config.yaml
d_model: 768
n_head: 12
n_kv_head: 12
head_dim: 64
norm: "layernorm"
norm_place: "pre"
rope_fraction: 1.0
attn_scale: 0.125
lr_head: 0.0066
warmup_steps: 291
schedule: "wsd"
decay_fraction: 0.604
decay_shape: "sqrt"
doc_mask: true
MLP neurons of a small language model. Each row is named by its layer, matrix (down: output weights) and neuron, and shows model dimensions 64-191. Each number is 128 + 32 x the weight over its row's rms, rounded and kept within 0 to 255. Numbers have three digits each.
A block is one neuron, or neurons of one layer that tend to fire together. After each block is what it responds to, as a language model described it from the Wikipedia text at the highest values.

L7.down771:160108179107131148111125150169134154178100146087167200142088065129166087095182157131089152136122203157088156113171179147095171142153105180130178182103115141180093112160127127111132135093117129162142084149143150160079112125118123072188094100133106140080140174112061171163132117087118117141143067149104133095117139145114091134138110117140135139121131167126117105076099135164157085080107
L7.down1349:138138138108144113193130130169131124200152100126128147127111122174125124174133143104108135113149120119193146118143172147201072092144091152135152092110123132141100128118119135081192143025074128150151135166162144105085129182134089136157123148117210123199121095152162166140095168092169115141144161104168141147104097095084099152128120076136125152086144154156152169117106146142170146150112
Description: Article "a" and a-onsets

L2.down416:089155138165130165149164110095118204146148152160089163115105139094137071166149153143192138104154124094107130106113148125171111181178151180130149071117142087056115104111109105198097182133114067202154147132136086122146114164115126094114137148137157128075110096124104039160130075072137117089136148141121130158115162057083097127103168166117188109158122095169143176138174097153114143074141
L2.down829:102192143159159094141134185085126142117135155188157120089132090121087112149117174141133158134132093105086131114156189116103098113171192154148182118107128133129139204071126116177147164120115125150128088141125161102129146197140119130123156132157144110197248094124130077098124115134159092084049115142179174168107104111130079118139138105107053217132098127143160104176183144143118114152194
L2.down1004:121196115208185145180139151085115092095154185123135143158152062070079109129118127185091143124097104132154132068157125170131152079132154112052152174150163146073102125144148159114117082159149128072182106164165124124089085153138064118110121116143141098166141149184152129082173105024201138100172114155108113127056067157112066095142120119109174077146152072131090111152139129097125143154139
L2.down2928:150186124161172118159124096091108052166122159128085154193187109081062116167063150191143176161116143121168123084122116169127099097121154117119133106143175095125106107102132120166136107138137105089199099144135120117128045157181059131127121161150139068089167116147133072097193144069189117147116152152148133160082130179141100110078109143094154070154158153062079126180139177117113151143181
Description: Occupation and role nouns

L2.down90:095143129120096101138144150072089118104117111102084161137139075132164145108133132129124098137078110095000196103114127126162093137184168145071167119085113121160145174142105177163124105194139126157143105168123153126078084165157105135164106156112133115187157128140079075145207141176163180191080102128167125071148048101160102152171173162088157102122137135109175123150174151147078173098114
L2.down1166:113143115129140144100119142107078119193095129097121150128136138122101169095093113145071124157167104118135054091136194059099153114089079168106190100125119143167086138139121115122136142152112133096162124115134171119168151120121163133118077148075140122122178146190100148118152080120150077164176125120192100130143156092143087123108132137111076169139113130104154099112132166153144125097135
L2.down1964:114125132094167170055127053170060167131092097132063114105163150168162116161143105121109128192137111110150181152147078097143173147110148110168155105079108088240198192116109111116130125098154121135114177137140132180150112140132131156163158104079122111129190121134174113127128150113136120059186171137126151165162124123180144138156114142100146210122207151106159118108063080131123133146169
L2.down2585:148112181080202075170157112152043149116093092156089183138099136145176147111157126150048149112114157088145128189127122151118099154157139068179154105098126085154173148125147145127138119124106131106126148121150118121108109101142110137180148173202090073104131216082084110125119102137149100125147092178101134123182118166104140136127161078145125175137114099122169139139075119140140117060115
Description: Word-final letters in names

L8.down12:148133136111096114140189131208100137112165141141144060193131180084112115160135117142159123100095106045174145151119113138075120120125158150150116158113149136146159115148132129089126173089209109134121124118163114098065190097162157090123130115186146121140165131046097047187142111119110148123133116169052167152121045115152091146150156069121140090134135181175061146100136117123174091101123
L8.down118:134151165129114126105127061131147110108129123147153110125158069109115127152106125142125148090118104140105155147105106156135159130180094112130079146174112146170171135127140101083146163163117167148095180054145163154123178136129123098161174157111115099158133137147173142110126134160176157146125092119161114123186126142121104185133127119118158100086195066051116166129129119157088180158107
L8.down674:122166121091125147165140088117083116221126129149183164109120127174146115180139142178093056163209088083091071157128125154080131072076107120100162185128122122107185109147100083137145140131133177126123079134168139151135145133105087157149131124167095138119143145120125134155157081116172141103144154117104108098126152166116194138158140107114127146116125101129135131111104125088144160179099
L8.down890:108124156142124101149104108080125079056087167076128145161129175102146109172097133187109080158177120126081132132140160097183092124115157120138108126138084100095156100127083132138141111129103124118096143110138089111123153128107083086098157145121118109112134131140099102134134115108205157115109137148168134120141131060138127138112079117089114107099161120070107120153095141122091199108093
L8.down1070:113130102133123149143123110188144068171127117143147084176078130143118134152122097183070128156094054139197125137099096137121125052120130086107069164110123131148145167139170089098176115103101129164128172104151032152149137144155119180161126123058109174155127111144147145098109158116121170203125072106109179175090107137160136171115090121091097119070135109157152079126138125164181139123147
L8.down1524:165136172084116134131052092115145129086101088116111122132136144091102137170142105175161189102066083112134117191107130137083217145105112111111149154193133157168147083142079119124126121153133116197131096115118089111095203149143095106116138093133137089066111157076188123123130074160140127121057101101083138055140120161110089180129168120082170044128118122096108123193153219108128126095172
L8.down2371:070128179176179122130115101123158134156167095150139078180169163091082110158143106129147065136106142081202118135111101088094189116118148092114140192135178143139111133100105109117146106149134073164155143134157118149095148167090119099081107173102114126148136117140141103201172074094161153164187064063092160103056132123133124189107090106136132097095139110116175113160192120116148189138113
L8.down2812:066152123143111077118060109147158073091143073119127187211122140067134093143121121133083088140123145105141102090103121074138115107123094160071053177088110132115176151164093103124191160142154163168096078111132141132099179157092118163168078160191072142118164160171115148135108059137182090174121044095136150104080121150165141140151145124093180156096125141087124118145138121109132199084145
Description: Predicate role nouns

L2.down1472:161183118070145112134108113143103202120119116164105127123117183089134105148145127111115144105133146171147126096099123130141108150178185120126181077091146082077135152104140145118078159145108111112217193148083129123138128150131161140122138133157142140095110120131120073143108114086143103093147102147131103129154136086122085082080146134162146121173166078139141146159197095130183122127118
L2.down1578:162166106099129108112094106141101187120119115154078129127124187104106077161151076092137137127169141159142124110120135141140111140191179120136203084074173064091134137119127145151086167143108112113187220177086094133126115146139141146111160142143129127119099126135112042119091117106153048144169108170133094157130110072156053095103172140159151129147170090132160161136186123130188117112124
L2.down2606:139162112130154112131151092162160191109145125128099122111160156070115054163136058115099156121175143183118094078128122141111133141193150129128206117080190090105102128099108108134097162117100115107162142163093120120148155130150105152121122153157156163104162110134111093115154078148153121157176079140090089141134142052145064106110139113156095125160152120141161149146149146106160134065105
L2.down2948:138177145113099128145109142106123207082139106153095155131142143106099070147170115107124129125117144179154110102054121136133087189198155115140157097062148080068131127099156118149064158148119119146186192095085155105118162155145124110156169162136129124110142097128131060109113109148134125111139099135102099123151146069105077096102153128143159131165133071148153137138198106143181124095108
Description: Personal name tokens

L7.down344:078141172087108106102106113156107175115188090182121186189124110148102146138152121111157124168068077132144145089069134101130096088179163105146125122123170188155139107141159113183136123157099038123182123087082161166122162148103051157100114139120161113104195160158120145047155113152123102128126088087174125120150122071115135131095140113121103075151131153142122124125090141144118136140095
L7.down458:136141136128122122104125131091089150147148107174122140180142132099104116164157138141136123108180144142107188073098135079184111089103153106092189110094099094111149143134106162065142134173086125128148107117141124113154124158165035052137126152107146090148223100109114134104112030155143183129062175132145183160136108063143177109131103107047125104118110143164133167144092123178124070142104
Description: Person role nouns

L8.down646:093113100108199104126122086121098129153168103163105125154109141083114141109100087170144107170171092108059074080093126113148112146147086120156155142185159183157137071171131111105105173174127130143132099161097116126204107148158116131104108170120120091129102145144118150156137186120166113088110103092153130117123164123175068067102122150164113133174094125082132125103113144150086130113134
L8.down1301:123151169088130092120141105139123154164134088114103179136084149149167184161106122139086121097163146067128115141063090155153103057119153154114097066150147252095160146138110142138143128168170146121144097083151144167156132116197178135087158128138097142137143076087147140132171153094127111119114140109104127109141135154065032111125116144163113177145121114127163071079121132095164053030129
L8.down2265:101147159084118087089179071142176155186153102136100134119103148170160115116100103131092129138162108121164104157129204133143116121175164121155162126105153145177119147151095118151143092120089089154119194111144027153117080093159107139134119102133099060152114141142116125122125143164094061110132112143172113134166163122137100184084125074103150082166148112122057039144182119128131140153104
L8.down2628:142119054103120085114147121118184148114122121159133105190110079156051129138163137136113073151133221130127180115144098144079120134125132115118138177082166133076079130126123143129171101081104102156186191128147069119107097173097107127106080142120180129117166159147111147154153168140132144169081095082170098111169098107184147158066163124146181133108066126147090085171083133169142101200118
L8.down2648:086162071066112148144154169099160142105130089084129103073109094155087139100142113098139162053127191114088066135159219114182094116092141135103138123151124111143104157168151097091138109131139103103083207156157031127148082167117079138149098126125080082116073173113113063146147080110104038149134113173172153210101131087148199122136115175164141068165070132118078134131074202135141121143184
L8.down2751:190122096173139070061140116141114103133046070081090135105118119125171171079132146140216117093111178108091120129106173132119128126116110115135074134201089160120205148109123140162158147095119143146143144152119084171101151140169131103164139147103148080139065110117157255123145112145095174206151188185136097111154104178072060117138123095152072114123121142138138085151081111177136170157162
L8.down2874:117177133141134069145115130106104144137187104052110105144097082130128061142126056119125174134095125134112134163134091149125135148144238173139109135140174162120135109150142117135124088061139103159146142105086148094168153107173134078145111152089109054133105126118112100176086144097116075104159140158161105118117146090118141148172148134132147072160114085193115117154127124165104122144088
L8.down2989:185154112113085114226152175103128127157131172127099090107190155139116084180132134134126186090144159086129142110099187113181109094136165094226100107102160116170154197163125148137098033152124130126122138082159109101087084109164113132099150118155095070125179113086141072111179037171033148133168107119131158112137159093155193103135144164140121145113116166086106108087166144153141118096111
Description: Surname final pieces

L8.down143:148164105148136084087159140133087138118147130106133149128164104111179134158105107133181135096124180168173154098106092126108173153111136086164136097143152091139042088152185109108123151129202206093096062155112160057106150122116153143126145137176153184097176114105153081113102148114164133068131094117131123124131142146103185159125123110109147160127156061162107120175108118138153157124099
L8.down1256:155099073120137128135093119158093130110086136095142123166119119096198137133100088105152106150211119145141119109103176056107098197154141122101131121180127145120147078113064179090063095122187107115077165123155139097134130039135077090113178108120114122102128137132157123139084194122169208101122078185116128101124108123148132094127130142116110166158159114166083085159108138183140161134111
L8.down1867:127106110118134138166147180164172150140131137140187104142140191120092150166142113109147093128097105177148144166167110158211128134149126158148158130119134109104081162136135180139179151112098118170117164093143139146126106132085171180122175082143135053162143116129095162150121114120115120167099095074142135181117116082199120191138169190073132127109151167147084121150091121127111098082058
L8.down1964:159154107118083127219153137099082199132154049124149194120079123146114162117176155126090127070172134181052151147203145089128105087142156081116155173106123096179114187148081114141164101110192111137118177130162148127118147134117110180183125111067161121136108159135113151105140144114152084125121139160081109148086127196134109172207132112097180134112117130126080115118101142143134140125134
L8.down1966:126092135056159104115140115152105145070147122173174167140127168151149177160141144101097130178179103137177132108194105138163103144166166144181157100129150099158151194137152211078174104099104121099106095136146168114201160139121127175136122154186182096105110149130099136162171144064178124116127106158124129167094079139112147140131160169108157172161161148072136149140068202128147146090103
L8.down2296:101133144085131143101106116145106139134165107150131148105161146122126122141092162133115126115124165156145176120171150087133084080146173159146111116114162150134092087123180144168102101073129174134113141144156188110145171072136126135152178112158159148065107189161099172103088119120145139093072102165129128145158105080176119176156098086125103111120171096116132108070043047099100151074082
L8.down2492:146128141060174157144153107174103168152100129143154128084122111194136165144162181064063158192146181144124142120249153167155126107136156145144188155131147124174149178201095136082192147065113158187155135151205147171087096102112102163184104167131151137104136147114137075139173171076109082122125089133100154125109127145138087114108168138162109141100124131118151110095121142101131129078103
L8.down2651:090163171062115072115094159194120116106140148098136160110098122158141124144158121099131192133206136173158126117178169147129142183140152113113160130145102158173166133112105156112156159082149125122118083169159124135148154126071129139205104144128119117066149080125168050179110133064163112079078072167127192162099086103115044122122162137103170121178135159092093112122071111173138168067126
Description: Indefinite article "a"

L7.down1998:149122137116131149124133106151140184077183143109199040147133092178147106111113075137110040132171106134122123093154140140097200137169156072163190223095159128167030078139155195112109125123133164119108145122141151093128093139128119124107108100140092060188069165083169137139102161132103106137089142112135100138073131076174182113135135082160143141152112108098133124131111121137176078097118
L7.down2804:170122108103152123108128100147140144156095166090099076169120084126082059124137085153152026150131140151102175055136138111068168146172145092145219167032142153125106143169113128129101122093138118128151115121093109117182075152129122133094170096134133131137099151127132126108139169130136146151107118139175126108108132154174149149099117087141144164195139134064133175146101162123134123126111
Description: Surname final tokens